Weights of a small transformer language model.
Architecture: RMSNorm before each block, rotary positions, no biases in attention or MLP.
Training: a variant of Adam for these matrices, 944M tokens, 7200 steps.
MLP neurons of a small language model. Each row is named by its layer, matrix (down: output weights) and neuron, and shows model dimensions 16-207. Each number is 128 + 24 x the weight over its row's rms, rounded and kept within 0 to 255. Numbers have three digits each. A neuron's up and down rows have the sign that makes its largest values positive.
After each neuron's rows, "fires before" lists the tokens most often just after its 100 highest values on Wikipedia text that the model never trained on. A number after a token or word is its count.

L6.down1182:149163162108137128136097121151131126149132118090123133142142157124156123166092156104134139129159096181082115124158175113142119121117134092124138114136182116123104124154181146161173124134134125135112068145136066098141101163124138151132130147135195135118117152152128086134126129112126094141132126096142157165089155100122130106148143157122090120115177120163147121127171087137120159135120123176141162110094122105128127094132149135169174121170187063126106173130087123110146151118105106095094124152106068129114119127165102144159166110129164096109106140123128143159130099110088097183
fires before: " |" 57, "\n" 5

L2.down1455:083127141139111094135140130140106095125099129110167151110172142110092165131104156146107092115115116058116139103113091095149145140103148086142122119115123117095149146129116134114164146117096144135103151152116096133125145157111100136143145105175088140113162147183125134122121135140097143169147126135142094158090101136106132136110131138116112124128136113134144151096122156114155095133111088162125130133096143130130128099116159088166117119132139162156108103129075134144092139081122099073126139108114128113164145080109160128091148119136150114127085189167118102138096125197116140153
fires before: "\n" 53, " in" 5

L6.down1614:156116098118106137102130097122160120119150133143135124121150128105154176099115156164120116109150084128133151133165145119145086123126142132095114105125068124167143093103141163123097137096092096136151140115115195162118151136132086112110117105117115107114168136135124074144168175102123117095132128151105158115125126162092141157125127086110174130107101164099127150104080125146138148131103122099111147077112154112123136124122145115138135122098112108152171141135118123154111150129178158120172089090140142124158135128176162156142118133129127144138142076135120136141144175114106121129
fires before: " by" 27, " in" 13, " to" 10, " on" 6, " by:" 5

L2.down689:130109145121107131099133098113143137115143149154147116134088138138135134119132118193133125177119080126118145129148130133097181155105168093130130105154131135143128143178152185130119129124110098158105128115130119121163160094103131137153121116123144151124105148115099079145116131115127108108147143132175084123152165129162167120138123101116141118126123135140102136153147133086115132131120103116115126117131162114159114122107141116154133086149062125139131122129177134121163131093178131124136124164150155126147111112100117139130124151105142136144134120083131138108149112137135128129
fires before: " to" 34, " for" 10, " from" 10, " round" 4

L2.down1488:139136131124111145168166156130114147136166109094145132103141155082150108122115143173119119130134157128120165150129142157120105123100164113134137104108137114143124140119142124098094114083160102122162138113138125147147129178124102102115117146153123128154080097148144115180133145138149114107128142097107150097123152139106190132124111101120139141148132138132086146129126109094133152113137104098096100149167100136188113152138172117147139103093125193150122128159142125131159113131107135116154142101136130139131139126132098091102114151123127124114129162126094161164144133091111150132
fires before: "\n" 80

L6.down1673:128101112134129130089100128129122170138126156134104132114099132120146105153106144117100102122102126157090125108142137140146127123091115144105128111075181118129139114161142122100121153137140138143099153110144105130151161146131122109104137143149089089157098135151127057150128115142156130140120111149173142106102082137149165094145125116105132126115128127129114149115146130129102152125137078137127129080122133160138121147134083123167147112137160105121155085094101124126158104141146095105132076143142140118061171085128118129124106161114133102177096153135105131176136087130162070150
fires before: " the" 67, " and" 5, " of" 4

L2.down1017:140114146137162081134134130106134133121147140129140096113112111089160140125122122103122153133173168170126127169119135133160134106130153137089147134136108070111116123126102141156131156106097096114149153171130096124122130107097119086096144112136109159147133170117119085174105089124146139153160109149129135113099131106079117107122131139160128136153117113167123151111109142107126117104157127146130131153131119151140126156095123181129124092157127137127115103127167106128111132116171099129163149127156084145147131194127135138115134171123115117129130162140121134151120133123160103101
fires before: "\n" 99

L6.down313:120146153126112142165114126080145124090171109117101137140126171090174104129101139134162132088124150117120098123109139142142134114101111153146122132163143100127129122154113128101131090162136110131125150129122120153107179125124125142117139109141184130151157146133125125139109107092148137150109127093110140070111131107175133168112161168119131138160131137091171135126085107100134165115114160114153097136132149109144128106153112129147156166135155130122132138135128119126136112130137122140123145170129155124121145164169134146150106140140144152111158143150171091158123149114163118124
fires before: " the" 47, " which" 6, " his" 5, " these" 4, " their" 4

L6.down589:124118125140173115108126113140101147135159094150132180141108143128115156096142132125123113170121135107136168131142146141108107146116145135126119183141102122159151136102117091068108119104101100102142097103109109133102091136163153166109118109139159098127125126130129079141122122141124123095158156136109146128138130145104135141115096114171090138122131135151158103149152152135148137113123102068093134126097116140128075136114140133149144130161114093099129146153146112150123148118144112110122103129130172110103138107067162125131139134078129103107112156098153119159120139167151130133
fires before: " in" 27, " on" 19, " at" 6

L6.down1175:181129118123080116120096096091158096168148126110118138120123122108131158171152122128097126141132125124121119131135180140167134137141150140158112155164133138087163121112137137179127141092140138138120125154074144168129099106140121088116117155145126126100146112125139181167164149098147106153131099119106103119118153186134123111164108126074148112135134138089143130120136128109111129110116129170145094136156120118065137130141144076155145144132095120124169146082210142144171093089104113121142114153122133147107128110123125065131162132164136107114141118137118122102138127147099156094
fires before: "-" 26, "3." 9, "\n" 8, "5." 6, "7." 6, "2." 4

L6.down1047:116146110136142128121139140142164127123086121097145160136145181151128135159161098105135183137109123154159106135109125123094152108124152094134085129097113133110104172154165070153146090106150160107098110119116159097097097165131117119088201140161080151130171137144095147147126134140129173107127124124113123125079128120117162145106133119174107128084127186106199158119120141134129139112125122116093124069131143136069140138134125118096070174146107117102107186130105099096096125133134103137113134123129106097109138085136113138165128130178114130116122135149113065113142159135138166106
fires before: " of" 18, " and" 11, " to" 9, " in" 7, " for" 5

L6.down268:138131119112132122114117150131152146136151133135127133118149146143101148155144101107110114110130140130050148135128111146149117133148120136124099107160142109122131115149128124142143125123108169131118126131152107129117099137162138093094104141158166131092130125136162157148139108095155145097098126116118122135130119137128130124147128105141122115127095127093120105116106127123111108139141120115113124139107071155136125124120113129155139094112097157131116133116154126110146121113133129107118119139168129144101129123153128111149103144170157128093140123145130102153145134136102142067
fires before: "\n" 93

L2.down81:154117119121184134159114115110082165145124116123128118124144128158110119126114124138140135099122137133188145136115105141113130090155168122144165117147127151150125156093160174169127122132136127143128149142150139120151107130159120127175181125118129139118120124125131140091132144164132129142106135116091101117126139138119135129097089095108145086125132113106145144106163128145122106142112125149119163165144099130114114170114164123148138135103126120097090131112143088156107131125138123196120139130096115145172092130138107137145117138098113153138115131156085109138112161049108083119
fires before: "\n" 47, " He" 10, " The" 9, " In" 5

L6.down1297:127131158136109076148142125141114077167087126146098106129138121119160112120073133120085133124132112114126134124112105139164154128120175146141131132143141104131141090061136145136146119084149129116118117139139102122100141113171152086117112107116132105078125152110155138094131073132150166159150151104156103103089122157142169100144163161156147152131129160077116142119084147122121113146132168124095139148124127162139088113125127103137135136126127142127182094140126134148162147151139175133110094112135147138141147080139157107111127113163131098085122135105136098113146089094156159130
fires before: "\n" 61

L2.down334:118085149099139124089116129132147115155129147122134130132115126143151128149128091135102129079097137097158122168097163088145125125153133127122159091144100128160148132154127117147145078115131119101148184150127146144101182107141115136138152116093135122137154175126140102089093152112103118103099129147120146130159121098170122128169074143127129133136166104111100143130132090119151125158151131139110099122125124136164059154131143162144138117106114112124132121117156135128188137118105102143153119121137113100102087166089125148101135071158098122117087135141113127103109134105156125077
fires before: " |" 76

L6.down54:139153157123150124154103114107157116156135140150120152149107173117133146151112123123154135103131127153122139094114106098157121140097117136125168151086119127118127142137109150160174117142114124091166126100055176129141143122115102150125102152128157112146113097162079148089133077159130070081145146168140123124137149049162158167149143133128129102133108148079175101107120116126134087147140141140131106104145133172157083118115141144105109137130141122139145097125185103137169112116130127160122122112068130162165109155149112144190143119122100160109160128113111105142127139114130119143
fires before: " |" 38, " to" 11, " of" 7, " for" 4

L2.down851:132055123104116137196141141137129143112108196142128136125139123131130134115113133116118120109105081132120108095116124113131122142094114097099109128153120110181122102141116150099140109110122123112124110097115109118125094189119104126142081139131118119142129129133135164170092141108121137133121168107121104175127142102125135098138117109081126150146158114130141167137093137093150127080135090115161130127097159134147147093117115171102084146144136151120163140114154141119122123163145135118128114120105145138117110147154172120114122126153131174147156094103146137141125138102121127137
fires before: "\n" 65, " of" 4

L6.down53:095145129097116154098140117128134057129133150195171125133114140094154114154108127137117150177144132127147140141117130149126163130087168120140114113165169127117131128097148108172127126104117155125152139127067175137160109140126115140071109133141102124112125105140148139174154155143130103133134111144100108074186130140122068095148098121160125132104164115145126115110112132164124141137091123124136115145142078132142146116099115139141129168141106127123128149109083113154143074132137140119145157142163131122159150113163145142093119108143090133162125134106143116112141159117138142117
fires before: " a" 46, " an" 14, " the" 4

L6.down437:097112146154158133128140120132131109115110140123133166113124133114111130118129153126103116121126155077106103121138102091135115133138130126129139196120131170147134130146113142110092119136165141134113120123117146112146111091137075132102086112185175127129133123135139108116086122141118120086123122131157114122132138136143128066135119149103145122137149128113120120155117124149114101118102167125122136086114103106125162144166134142144124131114095151172131093127123153112136127149101118119119139102140076121165143073143107135075121164118156089138161139139149117119139121128117147089
fires before: "\n" 79

L6.down1401:085151135128130113117170130125112164118152109114127117114137122123079108117157111097138080119172138080117112169108112113154133107148153171165139133139117122134150114098146108130146113095138142137130155131109128147131117112159091129160105119124116141137161122103136154161152153102135113083125113136122122095136134113160147138094103167126122146127134140117123089140141114124129139094172117107118115134064118076102175128135151133124108124153156114111149165100109118117153154100145129115154146114096146111081118121076140145125149128200140105125090131141103099115151144119155099151
fires before: " |" 66, "\n" 4

L2.down898:129090151108137145157103180087171116124100107133162098116120163125145120118110144187123156152133067108100097168132086112133147144104164115134149135156138114154095085151135134132131127101116169176138134130145110094131122121155118104163102149107145126105137132092146149094109129115153095123127081138104147124135168106129105163076105111128124118137160153133127161112123132134133117144134142131142130129132124160095125109094154084109134124136142152135140104091187140175137161116142089162143158160156129153105110113154087129091137106153161119129132141118105116099093092120146098148
fires before: " to" 54

L2.down260:123130119144106136117154126100174132145136104111140136147172155094116155157109130171138083175116117121072164128157117167102119114142146143145108128111114138147115132123173144129095166137114111154131099131180167149119153101115123144103122113103154102173150112103117119104165128123144144120121119143149120120153191129137068121110121133138124160120119127106097144102127134152129093101180113120118117117124106167087149142136163145148127130134121068133139116110122155142179119099141124089142189151133129146098158075103135117141105140164058125148146155120097162124102138108156153131
fires before: "\n" 48, " The" 4

L6.down1661:142121168107108158152109144116108114133087124114156112115102107127115087122137169136113092150108139096113119140129163121157070130137084131133088123131118149135146150135134122123152131129126113116127151126133143090108141110144123112107138153096157145109123127145092126135121153116137133137162133155080132156116135119128139164129131157131138123107169157117125107114106138154151130088105167136161089136129145122135123094122141146124123143151140110142133129160147126120146125131135101154122143128100131165143149123148139144141143140103160109128110125117107102159119166150117079133
fires before: "\n" 93

L6.down1663:139133132148122147155113115126122104124138165108106148143137107100112112121161088106116146109122125135104105136125139183142139101115130139141105130147119145115152135119147120077122128102190134135130143138110136118145111145148131143139145140128163134134147138130138098123106145146121144098122125129172092134126136120091151149120125130146133107116098148153109133114129108132110127144128088075106108145123128137094155130093118118153112112143135164111083150110098141108134106127139120137144154108102130124117129144118166124128144142125121140099137135120151125148118115107156110102
fires before: "\n" 92, "-" 4

L6.down1049:121148102117141105119134127123086140121085134145165122153107131134137150142108127122138093105148084103117117122138148158108132159124143102166147144126132127113169121113102124144183156123156175092131135153116140078092114140088117132108084083167117127146127132134128111137124089126122201120120148140137129077120145134121122087085139105111120095167123111113105148121124144109163164147162108141158114077159134107114173062142121172167110128104123122140124107137128123109141103134128097135124170128111174148075099146106095119099142120154111178125165110139118111172144155105130142154
fires before: " as" 72, " to" 6